From a checkpoint of a small transformer trained on Wikipedia: 55.6M parameters.
MLP neurons of a small language model. Each row is named by its layer, matrix (up: input weights) and neuron, and shows model dimensions 64-159. Each number is 50 + 12 x the weight over its row's rms, rounded and kept within 0 to 99.
Before each neuron's rows, "fires on" lists the tokens most often at its 100 highest values on Wikipedia text that the model never trained on; "fires after" lists the tokens most often just before its 100 highest values on Wikipedia text that the model never trained on.

fires on: "48", "68", "67", "38", "39", "08"
fires after: ".", ",", " | ", "1", "′"
L19.up733:63 47 66 63 39 47 44 37 62 41 58 25 40 62 69 57 48 43 58 27 38 46 50 48 78 42 48 54 60 45 47 43 55 58 71 64 38 31 80 48 41 65 41 34 53 43 51 49 57 40 61 41 52 39 58 66 54 39 59 60 33 32 46 60 40 57 50 55 33 59 62 44 24 53 43 37 48 52 42 70 47 21 63 46 65 52 35 31 47 39 61 38 38 58 60 46

fires on: "5", "0", "3", "2", " My", "7"
fires after: ".", " | ."
L19.up2176:64 26 35 67 23 41 28 39 58 44 50 36 45 58 63 44 72 69 65 38 50 61 45 52 54 72 44 48 62 66 27 49 30 37 49 54 32 50 45 57 26 40 41 72 64 40 47 65 47 31 31 52 37 55 56 38 30 50 62 56 60 35 58 45 56 52 57 47 60 46 62 52 43 42 54 55 55 76 42 62 45 47 68 36 60 55 60 47 59 50 25 21 44 65 46 44

fires on: "\n", " | ", "; ", " |"
fires after: "0", ")", "°", "1"
L19.up719:58 48 48 38 44 44 50 50 58 17 44 32 49 60 66 51 56 59 66 59 57 55 66 63 31 55 39 42 44 28 32 44 49 52 42 52 48 14 58 55 25 51 64 59 55 44 41 74 43 53 26 27 52 44 55 61 38 53 48 30 60 65 48 47 19 57 45 53 59 37 46 48 54 44 49 62 51 77 43 38 50 62 37 62 66 49 58 45 61 38 52 35 59 65 33 60

fires on: "\n"
fires after: " |", " |  |", "% |", "|---|---|---|---|---|---|---|", "|---|---|---|---|---|"
L19.up329:53 50 50 39 58 34 39 50 51 59 65 33 42 57 68 52 39 65 54 40 50 52 52 53 49 42 62 36 78 51 61 57 41 61 46 58 49 41 39 48 50 45 35 44 90 43 53 41 45 62 40 26 71 53 41 42 62 35 36 47 30 50 59 57 45 45 50 47 52 61 38 46 57 47 65 30 60 68 67 60 55 55 47 45 34 62 70 40 60 46 51 36 45 59 54 59

fires on: "1", "2", "3", "5", "0", "7"
fires after: " | ", " (", "."
L19.up1938:44 46 53 38 51 53 35 57 48 62 40 39 48 65 57 78 57 48 57 60 64 54 42 55 76 44 57 45 31 51 30 47 45 29 38 48 40 54 55 69 74 59 38 42 33 58 59 63 59 43 29 52 62 53 19 62 72 51 43 40 41 57 47 33 35 51 42 65 73 67 31 47 43 66 53 49 48 65 49 90 45 56 69 60 38 66 71 44 60 76 52 30 50 86 40 63

fires on: "\n\n", "=="
fires after: ".", "\"", "s."
L19.up2497:76 41 44 44 26 54 35 45 50 34 50 50 19 75 48 76 59 59 65 62 44 50 53 72 54 63 38 33 64 62 45 33 39 31 64 37 56 31 59 53 42 52 35 68 61 57 36 47 37 56 59 38 64 50 49 53 61 36 56 37 57 41 54 39 49 56 65 68 57 44 46 43 42 44 50 57 58 38 70 53 43 54 38 39 66 68 68 54 45 44 21 37 75 52 51 48

fires on: "0", " (", "2", "4", "5"
fires after: ".", ") | ", ") | −", " (−", " ("
L19.up1501:46 41 32 33 47 38 40 34 51 61 42 52 50 66 64 61 36 60 75 50 71 46 60 62 62 60 53 62 46 73 45 44 54 64 52 65 66 55 36 42 88 12 44 54 54 65 42 54 60 50 55 42 36 13 53 32 33 37 46 40 69 67 41 48 37 56 44 70 72 62 51 27 44 60 48 50 50 51 57 52 41 45 50 54 45 53 65 49 39 66 40 62 60 74 54 73

fires on: "–", "-", " – "
fires after: "1", "2", "0", "6", "3"
L19.up1814:77 37 64 65 39 61 46 37 41 51 63 49 46 76 44 54 76 57 67 55 45 52 52 64 48 77 39 46 30 29 37 30 32 51 33 36 25 35 54 62 44 65 46 37 55 58 49 46 60 52 47 56 55 56 47 48 41 63 55 48 32 54 10 52 32 67 59 48 55 40 64 41 51 85 62 34 44 62 49 67 45 57 55 45 61 51 36 45 63 43 44 31 76 56 18 48

fires on: "2", "3", "1", "4", "7"
fires after: " (", " | ", " |  |  | ", "% | ", "; "
L19.up460:62 31 54 69 64 48 43 70 52 37 48 30 31 51 60 65 29 41 39 45 53 33 77 56 60 58 57 27 45 37 35 59 36 35 31 46 49 47 47 59 65 62 07 28 41 53 46 59 48 35 48 53 42 58 27 42 48 32 49 58 52 35 51 40 56 58 62 51 47 39 53 50 39 50 46 58 68 47 41 67 37 32 50 56 48 67 64 27 54 52 32 49 47 60 30 41

fires on: "1", "\n", "| "
fires after: "\n", "| ", " |", "\n\n", " | "
L19.up2233:41 37 75 66 63 56 35 38 51 55 77 51 63 62 56 59 39 65 42 45 64 59 64 37 48 51 55 50 33 54 31 37 39 55 50 59 58 59 26 54 67 39 35 47 48 47 36 40 57 56 53 16 48 30 45 37 69 57 10 37 40 51 49 56 37 41 41 26 47 58 62 51 48 46 41 41 65 69 75 46 37 41 52 54 58 61 41 20 49 53 47 29 48 84 41 31

fires on: "1", "2"
fires after: " (", "–", "1", ", ", "-", " "
L19.up772:61 57 39 48 44 31 38 46 50 47 62 30 23 48 56 51 47 39 49 54 59 56 63 49 77 46 52 47 58 25 37 60 53 59 37 69 60 49 40 54 60 54 35 56 66 54 48 48 45 70 54 59 54 34 51 48 49 33 35 61 37 28 56 61 49 76 20 49 53 51 70 53 45 65 35 55 52 35 52 54 56 41 70 65 64 55 46 22 34 36 45 40 54 74 52 50

fires on: "\n\n", "\n"
fires after: ".", "===", " career==", "==Career=="
L19.up664:55 35 39 57 29 31 53 49 42 58 50 30 41 79 57 56 53 57 55 44 54 61 43 51 49 58 26 47 56 55 63 33 54 62 65 39 36 45 39 55 51 54 56 55 50 42 40 62 47 54 40 51 62 37 40 59 54 46 49 47 30 72 36 43 24 65 48 44 41 42 51 41 41 69 70 64 42 49 82 56 56 33 44 71 67 58 60 55 41 35 35 42 63 52 40 39

fires on: "2", "\n"
fires after: " |", " ", "- ", " (", ", ", " | "
L19.up1944:47 44 59 57 47 41 75 26 53 60 51 73 56 42 60 61 58 56 68 56 61 37 67 45 45 41 54 40 45 49 62 43 62 62 19 71 44 49 56 65 45 54 19 58 73 42 45 55 52 41 58 35 47 49 47 38 68 65 54 53 36 42 49 71 53 47 41 44 26 44 65 51 50 55 44 62 24 54 48 55 56 38 33 60 91 54 46 43 41 65 39 39 55 64 35 35

fires on: " | ", "; ", "ou", "–"
fires after: "0", "1", " l", " L", " d"
L19.up297:60 48 79 37 41 60 48 49 69 56 42 39 25 38 61 57 39 56 36 41 39 44 49 60 46 90 31 58 45 32 21 49 52 46 44 16 65 46 47 47 27 62 47 65 50 74 37 62 61 56 43 24 69 58 55 47 50 57 42 18 44 41 67 40 37 39 60 52 49 64 93 62 61 57 52 76 27 50 54 40 45 25 50 57 71 50 57 57 39 46 42 28 71 50 32 46

fires on: "1", "0", "2", "\n"
fires after: " | ", "; ", ".", "–", ")"
L19.up1955:62 39 46 57 46 34 42 58 49 45 60 32 47 82 63 43 51 42 74 52 59 49 81 55 50 43 58 53 44 34 19 30 45 46 57 49 45 34 53 65 46 38 38 61 76 34 34 64 50 55 39 43 51 41 40 43 60 42 48 34 52 80 54 42 47 56 52 58 62 43 44 60 57 50 45 73 57 52 58 59 63 49 37 55 51 49 49 54 40 40 50 33 45 71 53 49

fires on: "-"
fires after: "\n"
L19.up1135:72 50 33 69 57 67 47 54 60 32 48 50 40 79 75 44 55 58 52 55 51 34 66 64 46 48 55 42 56 54 37 54 36 51 52 50 52 50 46 43 66 28 41 61 52 54 46 68 54 51 48 38 56 41 68 55 44 53 49 49 65 72 52 46 57 40 56 54 54 47 79 59 43 46 56 22 45 45 55 66 19 29 62 55 49 47 33 52 53 43 52 31 60 60 53 22

fires on: " |", "."
fires after: "–", "1", "2", "4", "6", "7"
L19.up932:78 40 44 63 26 44 54 44 54 46 63 32 45 57 44 40 35 53 70 50 55 46 62 54 79 60 55 43 53 70 27 37 44 45 69 43 53 47 52 36 39 51 33 40 47 44 32 38 64 49 32 63 73 46 32 46 42 48 60 52 41 68 51 47 55 71 42 50 65 66 32 56 21 79 53 43 84 50 39 49 63 61 41 42 61 65 55 26 41 95 24 31 38 65 29 53

fires on: "\n\n", "andidate | Votes |", "===", "\n"
fires after: " |  | C", "\n\n", " ===", "==", " |  |  |", "\n"
L19.up490:54 46 68 61 70 39 49 40 40 46 65 56 48 60 63 61 55 42 71 58 64 48 62 48 53 62 46 45 45 45 44 54 40 50 45 70 52 55 56 51 49 55 43 57 39 57 43 60 51 50 51 54 51 19 48 51 32 48 55 45 35 48 46 63 29 54 58 60 48 43 73 37 59 41 34 41 83 60 47 64 42 51 56 52 58 57 34 32 51 51 58 31 69 56 55 42

fires on: "2", "1"
fires after: ", ", " September ", " August ", " December ", " November ", " July "
L19.up1360:72 63 40 38 49 34 60 30 57 68 52 59 53 48 54 59 38 67 49 47 73 64 42 60 46 47 51 16 60 45 61 49 54 44 68 45 43 56 50 44 45 43 40 46 47 32 50 49 52 52 36 68 58 49 55 44 54 48 24 53 66 31 54 60 52 84 45 58 76 62 72 38 54 56 50 55 46 59 48 70 46 45 44 54 52 42 46 28 55 62 38 31 57 71 39 48

fires on: " | ", " He", "0", "5", "; "
fires after: ".", "0"
L19.up1960:62 54 54 64 34 53 42 39 47 60 50 50 36 43 56 39 46 49 69 39 43 68 70 56 42 58 58 57 22 56 50 46 73 50 63 49 52 20 64 55 56 52 41 73 56 43 49 69 47 40 44 28 48 47 53 30 41 43 37 30 53 42 46 50 45 50 54 51 54 55 77 35 59 31 48 87 66 49 31 41 59 53 68 43 38 64 61 45 56 53 35 41 46 59 54 56

fires on: "1"
fires after: ", ", " (", " ", " November "
L19.up1801:28 52 50 33 36 52 46 22 44 40 51 54 63 59 54 70 64 64 53 46 63 58 39 64 45 42 47 39 55 43 27 50 51 52 50 53 55 32 42 64 62 45 42 45 60 25 29 49 58 59 52 37 63 57 34 43 56 52 37 60 52 41 56 39 54 62 56 55 46 56 37 48 45 50 52 70 41 57 68 82 10 31 42 49 54 51 58 37 43 55 41 34 75 59 41 50

fires on: "% |", " | ", " |  |", " | Star |", " sq mi (", "%"
fires after: "0", "1", "8", "4", "2", "5"
L19.up1457:51 36 61 41 46 62 44 54 45 59 65 55 36 56 56 48 40 52 65 53 55 46 42 65 41 67 61 58 60 54 50 45 33 45 44 57 48 28 52 51 41 46 38 66 57 34 60 53 48 48 54 44 57 40 49 57 38 38 17 53 58 49 58 44 16 51 42 57 58 51 51 49 32 45 55 63 49 59 41 44 37 58 63 45 63 59 44 60 54 45 32 42 68 76 45 27

fires on: "2", "1", "0", "3"
fires after: "-", " ", " (", " | ", "–"
L19.up945:43 45 50 60 55 46 46 51 71 52 61 54 43 61 49 44 55 52 68 55 59 49 65 54 62 43 51 12 43 29 32 62 65 32 36 38 45 29 48 49 58 45 52 33 79 45 42 63 49 45 41 32 47 43 38 51 45 41 54 65 43 46 49 54 50 42 54 40 46 60 63 63 55 58 60 34 57 67 54 62 49 52 53 36 49 48 40 43 53 50 61 54 65 84 35 29